Part of a small language model's weights.
Size: 10 heads of 64 (1 for keys and values), MLP 1280 SwiGLU, vocabulary 35100.
Architecture: no biases in attention or MLP, untied embeddings.
Training: a variant of Muon for these matrices, 4655 steps.
MLP neurons of a small language model. Each row is named by its layer, matrix (gate and up: input weights) and neuron, and shows model dimensions 293-388. Each number is 128 + 24 x the weight over its row's rms, rounded and kept within 0 to 255. Numbers have three digits each. A neuron's up and down rows have the sign that makes its largest values positive.
A block is one neuron, or neurons of one layer that tend to fire together. After each block is what it responds to, as a language model described it from the Wikipedia text at the highest values.

L4.gate162:113098132104096085103127092122096128149121146151083096089142147134132127150118157130150170127109127117104115126104105145116125149121142131160130124127097143123122114135127157190122139107125093116129129155116146122143132108135096122114148158155110158122132089124122126071116110135117094054
L4.up162:095151078111122124135110133110109117096131146117126115180071167145127123143160162132122089151125175109102150151117146088119139120131140109127121113143075154105131123155138169094122130143158125126117102099170095131080127117142134153130065138130116130174139135129119168119146136075112129133
L4.gate416:159100163095152107104109094139075124116104106130119119085162113111134109124149125120163097114132137137122079108178116140124113123112150114121138137140181095123150125145085140099139107105101089135109096117135127179076122101128164135146106168127142140113145157153148164122106153123148101127
L4.up416:128121130093104110140087197104099114143136108082137162150107122122153145140153158121143112133141121172089097163126123097116052147121178139102126113091095126164150160193071192112136158145150128118119120096114137102155132134124132132098110127165126121109095151094159144111138101173151118117
L4.gate801:143123162129116113176132139110140116163094114176138135144119091114100123190144151119105152109162138130128121125070127158133129136125159161157127126132131131128150107124099123154098137106130122117167101123113088084084117099098089090132088141145114132123124160164124128115106136105152157125
L4.up801:140095124110119116160131135126131135145127125158085119086159152119122127110143141141133078116145128087142146170120099093140148162172152119092125106133123111148152081166153148120089131091105137097125143145189139142135187172116111154169120129147102104124119138130122166134111126159143119126
L4.gate964:133151142100098084124093103150121123161110083136127139140108123096099142120151103123131165157149143129151171110129108202136143119122134138169128160118152138131151149108112170105164151074122141140161191104116080093136091137128103154114140130082139121151167097162115119083122118124121130133
L4.up964:100154122124071066125085085108109124117146089149122172188121126123060106120183082119082117102109162118131142109125121151141136126150163107183168125164133117131174161116136117150169138112157112115141108113135099147140124147176112141094164148076115129101170112106130108128128133120117138122
Description: Family relation nouns. Kinship and family nouns in biographies, especially "son" in "eldest son of", plus brother, children, husband, parent, and "born".

L8.gate222:144125073154132120121100108094126130149143169079110126093141121105119080111151150171126106152076111125143164131063099146156102169119098140171074131108129110095161065170097178147116131128161143148135146134146131121100118133114136160156151116096184137114116142148166156102116145094138138146
L8.up222:139144145128134108138114147107130145101140102118163130079086113132104134157139102149128137171140123137124106146109083109144086100126099127134103187136149121148118106159141162106139137114115143126156140160141124095097126096111118153165164142116120155106148144187122147129109147109124164146
L8.gate442:139071128138165147154123121114164120142137112083128091142117140167168141091139157127153098101098134087124119120114153157150125151144097111152100135143137102151106176117148085107116153075125156111112132154135106144115150167159082138168142153089142142153145155106132115107088155139135110163
L8.up442:125105164132125148127099128119148135158151164107164138138101154164137089148173134086159160142120120162087110140121122133099122127179161148121138120151106125109125120097113148130121131078129100092112086109105124144116119118124150075124129135077119114114146114155145146125147128146145121170
L8.gate609:164158141138148124118156132069130171147173168185142168165139104091098118072124111156127169142090128148098134132128154143097162125145099131124136125136145103098103141103097104139101116078167122163142121170158138100147136109169126151121169136116129153108122135099153076145132114156148115122
L8.up609:131126166131172122151153125123141102135142132166115100105143136103114112136109144153153151124094176181104100148136090160143121104082147123129132142136121137130117129149151096132153158146126104115127173137118084101156129118159147128139145110120136137136115124092112126118108086119139123102
L8.gate686:119131150080109149081143110127145143133121145126143114127165156132137098138146151150097098155162082146127090121098153132102138128140134112162128118149131126114129109115106173159137150073124172154132151160117103138130103099114162140087164121107066116177120143105119106126149088145113136154
L8.up686:114140101150131124108088095145136171135133141120109137079154111139104140128115147153126133197130109084109148161095091114122129107143175144110122137136152169122166116128134161148132164116097142116132088102098115125135121131145115138100137130096148134093121133140138185118114123116169137173
L8.gate925:119101105116133150092113111118118171134100129143107135159124111130101144123163136110134084147120138160133168137144149100125159160149087164129146096110143150127089113147142124179143132114160127133149132133105112131131139170120107138144126150103120152088131100151153096123120103144122143136
L8.up925:135106132116133151157086128125141181110122109135147098149109149122102148123141123115078119133109101133134163110159135163085098153142132143127109097135133116099126136143127131129130172088138135102141164134159141121139140105072077166112130113102099091123128073132140069138136148146110137126
L8.gate1105:151105143099145111115107111132139096155162111145108152132101120114096113118123131140088122129126136105103142131088102129163110146177095119145116117136141123141136110146143133129146102127143108116150096103109131180120085109127140108126124117114121092138101121117124140123103091142136134160
L8.up1105:123100169097149132089134130124135081112133159148083125067112111149151126103131145103120151121157139136107095099115126161157121142131129157132127158164163130119122137119140122167150114128122158112154124083134148149134121127153140082077183181119142124160100148120144083124149133111153099110
L8.gate1236:182140137114095118141145138124112132113156119132144103098134152104153114057179127130061137144077123160119161115128120125109129125108143158098109135133100104094127128129117118131169133099148095098166151119141156076097112145096164129112162150100111084103143152138121126108127138138107137112
L8.up1236:154097171136127105107130161093112120138131098207149094142111156119126127146174095140115118138048138091086102179126163126147112183189141170152135096106127106106152087089170117078081109122130137148162145130083133143100155108150117154149113167156134121127128150150140119144121147129137155123
L8.gate1253:149061104134099056129134089134130183162160098161135118089137132135132153144134149128125119151099122138125126104116151161119153140165103140113109095132148138092124113156135116130107141132097132124167165113116167103123089142154107140106150129101115150148058150114113144139108097126118136134
L8.up1253:194107122124085130098164109070119116168150150108155135139139116140152142113131095127142107148099123094158081170142128092108119150093148139152069075107109135108129112115158088132127146108113114101182098146123144102125143128118101162111166140168144113150137140170151099123085120111155140104
Description: Nouns before a preposition. Nouns and some verbs that expect a following preposition or complement, often after the or in, e.g. the name (of), on the way (to), in favour (of), title (track).

L4.gate45:101162089135098117120115139121104113184164100107133111129136163120143106133138133148141134113131122098116138082128115161126150128077124137096130130091077107130088148078058081094118122091160159153139091164103120109134118130084093119183145109117149137118075109116163124113142096136143151111
L4.up45:070128151123123104087085094092101104123100113107099140089104127133128134150117137154099087113098118127170143103124100146089139182092158112148086086136136137161115144137097126127114147109159138155137115126119146145088127106104101133155143073113118139158168109121129131143127132162122114129
L4.gate146:127145104121097143137140143110126157156127102093118066127112131094119088113108117111144101134120117126107166136107115110123154139165106085174136152121136172136095149133135151117142066084135125133100148115133120139110142153088096130102167152122092161144117096138093127120092111207139157149
L4.up146:149121140159100109120134129145113151145127097115136089100157171146120096117106125118120123132149153150147127115132118177142155120160113094138119151137119142163138148126111166152164135104149101138118142133151135134119156143117136157117136146120117144166133098129151112127071116147152154147
L4.gate1029:122098105166136128165153130121175180097125115109116161137114094103116142117099121157128168149126159126144157131117152122135117103138128124100160139118125140113090155132110163130146152082117108133158098145109132111093130152122125090136142123158112124106133102139099099152102144124118112155
L4.up1029:165116125104117135122130093088088172151105129147096097138144162109115129125131131132099126127138121191148145134119145142149159129086103139109094148106113160112202157106142119105154143172121114164083110181136120134144104152145108141113145160158077125130112136111117167133137105107158167121
L4.gate1151:123108146153118074092105126085103073104139088105072100158091163140096123141105154137103145168131123170133092119113137161145155125156108098140157094138160138139149131113106101137122145118137114152139114140119117099120188091118135158132166123170164148099149164118149155114113097136123155133
L4.up1151:150111155058134115142130178173137119106115150167096117096105171126108076125100119109149140126103109101150098120122103122144155146133159129086127067127163146117123153124158130122166115152124126156123101154134106117094136131162140118093118155139158140127111147107125127138096137130141115116
Description: Leading digits in numbers. Mostly digits 9 and 0 opening a number or number group, in tables, statistics and dates, e.g. "9,397,003", "7,916", "December 9"; also weaker predictive cases such as "based" before "on" and "North" before "Carolina".

L5.gate726:121100141117092150088183132121122144117129076113134108142144128099091142106156134124069122113144124116171101141135135136130113139146136136116133109106146143171100106109123103100121109122096144144110125146075145109144103128170129129113142115132128150106134134118101165140139130152088121093
L5.up726:151120141112116135150106076148119131168137100139095143137088154124097116104128106120122127139160121151117091154134088128101134168157141151127128120124118058098096118140095137145137111110150145138121161180129144118109142165094119143182142087123134132127111133096139152167114134162135097095
L5.gate967:085136134088154127090132098106142119124125088136148139147095120102125124104102178129124133112179113077128102124112122125156093097091145107078176159118154119094124107109152185136107138092156142071112108113132102170176137084109120104163135099132151150114121147125103153148129107154121158113
L5.up967:104156159102116154136136103132131134130142101111121077158066139148151092133145136136134086140141140088117122161160091077135127131086127146115068101112134109101153119081118159116152144154129129119119117160100141088132141115156114098113181130129145147123180120133148146154139137146151118144
Description: French function words in titles. French articles and prepositions in the middle of French film or book titles, such as les, en, au, le, et; weaker scattered hits on common nouns like head, man, field.

L8.gate221:111083097157104118160144141114109150109092134118111126139136158111114129170119127140108128128135104081077149164101127126133158128107132117113161152149094150133092156119107183112100130076137106137120095168133140140141173105128114101102114182142146121137126169138176099129139115148123115123
L8.up221:157110127106128117113123135106161103116157148130151119151135155164202119159145130110117158143144127090079100136161110103117090138116070152156154137135129124124120141128131141100161122142136144150118126097137161146139094157178118078103140139144132109123121087118115160116134128117152123123
L8.gate284:125120131125092084161156116140129147125160091150116152141149095135110112131150147076131127124096112131159113109135117098114088089127109121139140124122155144120114155176203136166107140120128145104119144122104149112132136183129074112127109129125114105150097139149092115114075158142167120119
L8.up284:119143153113130123153133118106140145107107134096125129165126119116142156075132134096114115128115149079146113101130153109134087177093126084118175144155112136130135171141088128153103113128139126100120137145126127129134157160134126103125139103098109105115138123135063150142081124089119097144
L8.gate310:097113108112145129145151163157084117102152176149116115142110103143149124106137126157126118137133127134166149110128144093139124112086112101119146111147138116148096182103145115146119174138102146104177120163156156144159123126150131097108119145148119125153140153152111123097115118143202090127
L8.up310:158170134168128084117128104111064111135106136143106126116128146140112104116114142152083141125111131087119096074144105148127124132115167089137163115127070161137128120114133115114165134146112084131095127141101119136111110111129091107150147112132144146065110122093082145123127117116133107109
L8.gate515:125107119141111104129157148096108167175113153107149113100119155133147145133132144155123128089130175157135140123161153100146129189137090164136130102129121128122212116140141086105109111077168136127090165163131142143123143110132087115053166114138090166121078152147118131167146153102111137067
L8.up515:176146160112133080127114170101098154132139143158131139162159178096152113106114134132126143074101077114137146083138130123143159136165136137143110166089095161150117160122136159089158119103174125125127160127114121175137159151131155097145146144147159103092152156124145084120067154137118115123
L8.gate554:120118133137127092142149122076124112146188124140138121140069133127143165143115115124121111130126133103102098152087159140105135097131174083157150113121166118117107165133099078114111192121142127155143153126129102145135105139091068082112123122138141128104184122125110109183144157189125155138
L8.up554:139122124162108147142125132143149113131084153175082101112094149150166110147087112087105160101122162109125109113139147093163123059119160134102135125097138066126148133124103110131143132106125143084105106162136108106122153137115116095119129129123162175169174136105139110101092121116153083121
L8.gate716:088102104115086115114137144075140130085132078150140143109149114141093163179125126095135135145135154142139149108072150105111133142147112159171176106159151142090145156134136140138109142073144118119147111153151155142119163123087143143139123141132123111110176112138118112157121125133163102147
L8.up716:129128145119139097184160151151141117170135114139131122130145135121120131177130126167184112120128136124147164097153136100162119116117148123162107156112111121144101112097134188102117111098102071137135090097111123183126147152116117143123121159105098091141124130115194137116113174138100135075
L8.gate907:132094112142109101087131159135070118135106124154101123102127144147111141083146134086127089106116148089118165137134124114097165131111112151090092134137081145066086161124127098124181149145162074160171125120120124119122096080130122153112156117124132109150109184162109173143111120156115139137
L8.up907:135095155126124136125122121121096143124094115123080163204169142118126139157157094104048141115112166132119146154132124092126115092159117122136125152150138137120094129132138151141137136174167127174145126133157139129151134138151157077077081105152107118143099147080148169110106140110147119132
L8.gate1020:134123111128119087122150132101110158118153118146126162134104139169151084126150168121159131101131095122129128128088163113138124117149163124158117117105139146134133180148097163065138147064120102138090129121143141078101123109128153182097152151080118136109152114124116112111169098160128150148
L8.up1020:118143104114153112101118104112098112120125145117134121110081136119143103083147147137161169132153070133125098184104107134076141135144150142167110132088121109100115126153145184157124130150100168154139097184160141100108127135150112130140153128136121124117131102113173125118110132131112178172
Description: Counts and quantity numbers. Numbers that state a count or quantity before a unit, month or table cell, such as 5 N. Front St., 2 August, four years.

L8.gate224:164161162126134121117154083157144098163120120143120103143158081146117115139143152161152130114156095148125091134144133096155137142141089167095129158141101108137134117164119143118136154092109089143117133124153124101102127138140158162095113190135108124127137180131139109155123138133093085096
L8.up224:112149149092132106138133134129128137166170098108130122104156138117140189131137096136140126108143157157115116131143141126186139151092141151092125112122116088183115133182119168147115117129108154111130105140137112094122126167122135143106114187112169137109110130123170118124146180170120089160
L8.gate267:127130133132091105141159118141037078150125107124082111121102181168104124095074086147127125168104128117132108094122142179110077126142117130131094076136113104133140153104179180090136115120086128120137152148140110156168192120167129109115063111162118114182152132106153100144144128140168129129
L8.up267:152132129102145129096134126185122135149095118123126146123129144103105115105110088135122111142069142137121073121129130159184139109131155152132124118169130155123135120130151156123084101104125145134133145186105132130203155105143114134113109104120138093143104154156177145129132126135116111097
L8.gate318:119105077100114135130168153124096111145100160172129116110154158149089130195128101150129175106173066121142106098104174120150135124128128106155117146124095118099105174161149127095118075123082128080130108175124119155147122175133163123109107159139140113109173143102133128167144144145133141147
L8.up318:128096111101141103111119111159122117115116147130133115164096133136088118125099095104096122138124167124142109112107078121133121122158163133114122096170144124118140146118121126130104161094170153141127142053094147144151178142116113114168143109158114132175113075099102124172140130140091114152
L8.gate585:126130118169135155101122109117174115148088140109156145139151101152162110126134157107156104129098128110153133143135109111099135120191074116130110130141126113107079146189135178121145121123118124140146147134115149136155136093118141129142136079148124145144120109129137124143078124151117135170
L8.up585:121114109125093141150130106118177110154107186105082161090110131121084154134163077131139141152142105179164131160146143136164092123150149164159104177121087104172092167114128113172149124089129106124077135144105149099109129090135133120139154133143127140111135061138126116148130123172118136176
L8.gate593:185087150102107122161122126093163122183149125133110155147072178172117119161097179147115145168142113111154152105154167120140130175150152128144139146103107156215116157125152122135112165107121112132113118155108128128107164137144117099130127132129146144102124134142133151113136141104123120150
L8.up593:157134140119102158171117154120143128171095138160129156146086144134138144093105135076126139140046102135185107099106161151109128132099127131104137154126091188143103105131144127111135125103143155111109140169112093158121144104116143137109134104144110107110163128154170141144108135131115089146
L8.gate648:101128155154148099168113137137129109156093136160118114147132115152111141139126090140113163154070144080121099105114159123117130164160158122131154116130058083110160154136121175136149111109134102128118146109174122127137143162201114082090169160071114131108119123074118108149121122151140141101
L8.up648:138105099089130134115137149145115134129117159110164099117181144161092136139122161142133121114127095091077163133143148111166106129097131117124111158157106144118106142159166150132117085136131102114110114164085133115145111106133131125105115125136114141120131121143181178135168123113126133148
L8.gate838:159116138159164147102135142128160113133122149129144112154140104155129146108136149154092158151103131151137125153141142157140105107161143139108146155141124203125136110086147135143172095118165163131114134129092101167109133148131130145158164188110133104147128115113166109135109101154124107135
L8.up838:120155157107094124125124092161120089134134134150148133121110141177105078132119105145107076171128167134141126103152169093100148109149149116109175141144119142131089131108041108132144142109150131140105135138151102135105147111103160099096107095138075140143145130101132126143171110139109115091
L8.gate880:145167130128103118133112107145101122144085163093122151108126115068128137115104138109134091126101104165086140169094129122147157170135154142166093115148108134130131143120125132120133123126150122143127109101124083141100152091127131111124132155146139110128122126132126152151187095120090118150
L8.up880:128113146136138126135139149141095132149119151088154101133144159146053105127125140151157120135076114114147144098117186174110091113128105117122177146143134098118132133128101150131097152147132143101172152140096119144122141072167128130109137117155129142150108127079118133106144119103104149120
Description: Clause-linking "after". Connectives such as after, following, during and having that start a new clause after a completed event in biographical narratives ("in 1844 after", "released after signing").

L4.gate587:079125135088109116139140137109149156100120107147157127128147138168119141110132173097143111112141138082151129068111136130120094115117124135138148147125115145097059129108113136145129156129158148081150131116181118118128115103165135175159125117170114091129107144123160097111134132117116191113
L4.up587:090097121127095126101165135136129098115061113107112103154125132117129116136129133102085124124133150101177173175104122117065115136122122117120174106136108139149157152082084139118154152081143119142136123143100165110126156183142110169118167120157189129149181168134142145101113123130123123088
L4.gate676:126117092095121094158132112093171125128124096107107078139095105136111133178116145120102137094156160127145149111128120129135143102169140113141178135132094120187111159128101085132125132135112144137084139136094117119094127136167118139130164159144157121104115100160120140149085127159121140189
L4.up676:127110142126110092120111166165112105114123128143085146124120133130103148138118100127127122141143172135098115144140109163101176122143120135094179124131144107152104105121093111132137118120166156108114076079138084140146119119140119132133161145175121123137173104147131142127122125108118150125
L4.gate809:127114125106064140114098103137126136139151126122143086160086104109116143075146102137136159110109151092121134088155135156150100151115110124129103127104131117125147138121114146096153112136163163085143118088142156132111133109135136147130117151109121155110116175099113113156090139136111112144
L4.up809:128106144111088107153165104137128105107114147148129131128135149128103123114141144092114133116142124146101123162101148076126119143141154174176140104122137120131144153139147129095107137132121121143167106124146100156136168163129120133139173141102130121129120151174187117180089141130129104112
L4.gate828:133078144098094110128107130150129127131137171147142145102117150142145158099111100103106132129123121101136119107077139152097138156098132150127160109114099120143148150143107140101118109112161143098094136148102150136080137115132142122115126139131106084124111146124111110173089116099118137115
L4.up828:104117117145119110126154130166124136082151161126116131091124123146072116155126127147106168098136096128156128098090143026122128188112105139112141157102145116137158143131151143079104154160143163146105103138074146126108092111118168130153163106117117106119124134154122139150140130167092135136
Description: Counts and quantity numbers. Numerals or number words giving a count or measure before a noun or unit, such as 18 ECAC titles, 155 km, seven outlaws; also table cells.

L4.gate70:126127095132115081144116126121138116141056125135113128156130110115064097166141138124154143115145138130145132129132118170136110123141137105131119132159126115137116122153097081135167179157121121120119116134085121119110142139119095168165126144124101135145111150107141155170127151134128112176
L4.up70:111164161135124117123154103127098121123152137122125153137131103138128131152184119131152161137138125113138111098145106132107151133095083134097153123183152141089151132114112152153109101108148116138140115136158108132149140083107159137158118190117122118119130115154107086116129133132104107154
L4.gate243:158097107160123131158082091164148096121131209156119103103117122162107150135137151167119135120134146123143113148121161123108125144119133102170144114142112154132155153113119141114109054134169183177114097137155107126127115085151116114141117122131124118071140150118139137113121163125136097129
L4.up243:148105186148155146162138058137130123130105131133137131126148108161153140104169137144124115134134131097107160122150107149136118158136154134154156134173113135172123124137155142137123147147102096170159143127116130169149148148139141145124109125126124104133136172141186125111120105105109111123
L4.gate530:179106166111153111150085086097151104134107127132113121132124118114135157119134114114118154118165082141131139150111133125153082127116150161147146112171103090110106154111120148157140113142109148122094160097091092162112094158069120132140129129099120105137169151138127123134185106126143140149
L4.up530:122169091118143112132116156136165128138100152061086122132083091118130135129172112099068120059188084127126131106135138090151060127113132159096133144145098110114134175138128177173118081136141119106110149082088155122159109109133125170119128160135133107156167109126135112161155105100122134142
L4.gate800:121116095117126121138081089116142150088139148099126126161153135116136130125106112134118141157146144104164100095077143087157117094152087110118096119127152116128170107090126124190108098066182118111111098112134103132115161111097120142123171147099139124109135126102139108124129147131076145120
L4.up800:122137156130123131135152127147096108133118146113097155080133099127111103150132137146142095115150100151143119160115138129134160120140161131127118124159167158179137151100124118091140108124157145116105126090125126139086140157118135152125087158150142090121126178085111105119125123114121135065
Description: Post-clause prepositions and connectives. Prepositions or connectives opening a phrase after a complete clause, such as due (to), after, for, on, over, over, mostly in biographical and news narrative.

L5.gate164:129146094110113113140129104127120157129115129109094133140105143146100114136110136089137099105137159137143143134090114149158124152150147129136144153144080132104157141100108152124110120118136142149066131086144116132085145147114131110124099117124130096112119149112112139165095134135144132159
L5.up164:122155115095108175157133116149118129152158149128147112158084171123119076171086140093156117104116120129140122124090143113113152152142148144089130134098094114095146179142110090097112123119121132130108153094129116135115161137135095162158151175094123146145184164135090153158090145139132150131
L5.gate433:149132110090152134112155147150153149141131090131142157102121114102147102158112137123096098147133151087141086079105059147154078121122152086147132144124182106115123131132104147134097103132119130121136112129142140102120127109131138127128161160123149164125117108098158149088090115159105100150
L5.up433:131092088096104169148152130152161131124101191136119121095099130121092121147090132130156130123137119073117130135148127146166114108120145110138145134075097142152149147104123072157109152148148120119126106150159115147165114148157104114117142123166153148127133114112143132117124116178130108114
Description: Word-initial r fragments. Opening pieces of words split after an initial r or ra/ri, such as ra(ised), ri(ot), R(otax), plus digits in table cells like T–2nd.

L5.gate1100:161144157102116076149122148147128093146087139161117173092125121169155165113120155141137155100144125106158074120124104131135147143142111135098135099138118125122142147108118069130117072139084154147112140151100100134097123100187117141105135127113172081073104130133132136106141129142134132154
L5.up1100:139132127108121156111119126094137150098140172113172151169125161146190124127149147117158147138144133101111115146181111148144116096165184115108119090139105147166118165114140135119091116163157140129139135123101142161143092145184103126153079129132134110112135114118106133145115085114130153162
L5.gate1172:127133104121113154137092157107126108114158135133100145128174109174098138124139119153129146159135134121130103137107144132148151126162128119086102118121124113141142154107118118104148120138150132139097116120131129137191122119113102122141126155131135127130117152086103156128125103110049096096
L5.up1172:162140161102168150149097150139134135101143134096097164093165101143132150086157128209084122128106121089152126152120130163135102066153133114142165147137092153141117140132138172116119174122132119143138119113136119144143162131129132132108115125115113111103127131126119108124138103133144109142
Description: Reporting and finding verbs. Past-tense verbs of reporting, finding or disclosure right before a clause or object, such as found, confirmed, announced, reported, often after "was" or "later".

L8.gate146:146101138155100088137142099166100093164117142135162095109101119135104133127111111148092097123134088131122133101134109136098143136136083133150151137149132128115100117108090177142132156120142115108132144093127148087152106167088111154156123166131133128131117140123114086101108105124158145131
L8.up146:123127164158116140099135110166097123142165139087129136148127137106136119142106103119132125135091161075165096144103137104178097113128109116128130079180102122161113106128133120146106161100164099159129085101166132115113108106198122151144154134116167129118151126149180158073149097136135125164
L8.gate174:108107148138146139137136161117114111127145080145131096077090125116120110159154097150118131121154098157134140138092093141131150099101135097093136156095108138131106122113097144156092149106158145136125142147127111102138129145142107147075123135086080165144108113142118129120149165169133129115
L8.up174:130104099118111114111156107134125137101127096117103104108128157118156132143118148146069090150157191093133168112133117129121098177136143117134134173147088129154127103141096125139119128115137140128141136079116119115130119149128118115146089114148106161131153123121140132136123142159148121148
L8.gate574:133130129180081169128143109109130130123088115118137116109078094163176120130127139129079122146138165128148132118153128144124095150172110141108120138134126105102115128149074140146099123086126151139162140115060069126111085133170123126183134125168109172136163128178121142116152133151192105128
L8.up574:127114124097110122114109134103074155144113166133094113106129070083089146107127159135134106110142136109128144160120107143124142153124107112132113159121073129135074130123123092135116147141099169180114123143125123129157134109133118122132142125125114147142139111098140068105125142115127116106
L8.gate851:120152121113130128123110131141100134141140145099095123139078110089068103151123137135138136143129152148131150096113131111165148151137142107155110146121158094163091121103144120125159146132150125111138126114141116059110146105149131112149087105098137124091115129129119106155150115153135116133
L8.up851:137086137116141150136104121125122123102109108163152137117104061100138110132113138102144100130148136117133127133140139154100146109167206162086128142112118176151116090126121135138121119152092150140140113144123119115127124112163145140102137134120112129167125155131143138134112156146125139155
L8.gate942:119125111113097138140108133159139090148079091117166059142108156127175099144093126139108115126134091072125081126115143119108114130137128101114088122127154112132164109149127101143148168131118128106119114118101110144129115138163145141104160166135125137113128142123172105130085096133081123125
L8.up942:121092098138106162096127158145120071116119100094137132096116114131119119083102113130095124128112135093112119139146134113092127171110138138144128095123150112150125139143118168098092173142111147140132115166175098122149149104110110116104135137147157129153120167159142099136123096146151098153
L8.gate1002:084088135129120125124134100121115129154119129091153114073119123134115117085114103113124120117132174125156114131134144108124153150153101081141124145153115093115108137114115111128126112104143163125111116144093114151172131134113144126140115129135177130098119141176136109141121114113150150107
L8.up1002:151107144098116172119121147147138117126134124146124048125117162119129116118110115113089109097140171119120101153143091172106149140084095120149133151116148147094113142111131127159139110100125122135171159137147132096164155151144152187163130134154128167173156147126154138119133133131119150141
L8.gate1136:161111139131139134116146105122109131126096151140108102150144104120118155169110147137135130118139117110124129176168109161139169130130130174155122108122142123156117092132110149120121129119141101127163122152112130121107112155090173164140107141148131147133109157100126163116144105171114130144
L8.up1136:135149116102110082161123119121128137123150112146114101117118152094123096137129108099093156107097150128150145108112110132087098100132141118150126139115140154115118129142110134169126174127078134105143139107119156109179103101135143130095154135121145143103118079143124138135087124122153116166
L8.gate1175:141137110100113112142138095129117104105117101109093136150133077110091127114118131116134119147098145152095129130100078121088168161110146109130185141122089093138150116126111155093100128111149126133155133168116103120113091124166134144125137131102135117111120107099142082142156099101150155173
L8.up1175:151088153137171104116122136126079151106110138143117109155099110145121103162140126183102146133144122136131162145129131164119102137143172140183143125147094164114101125101110121150146133134102117133140126115161171123112119171150099142119105139110116162133139187144119131128115105098118074186
Description: Leading digits in data cells. Single digit tokens, usually the first digit of a number in table cells after a pipe or semicolon, such as 4.81, 3–0, 4,206.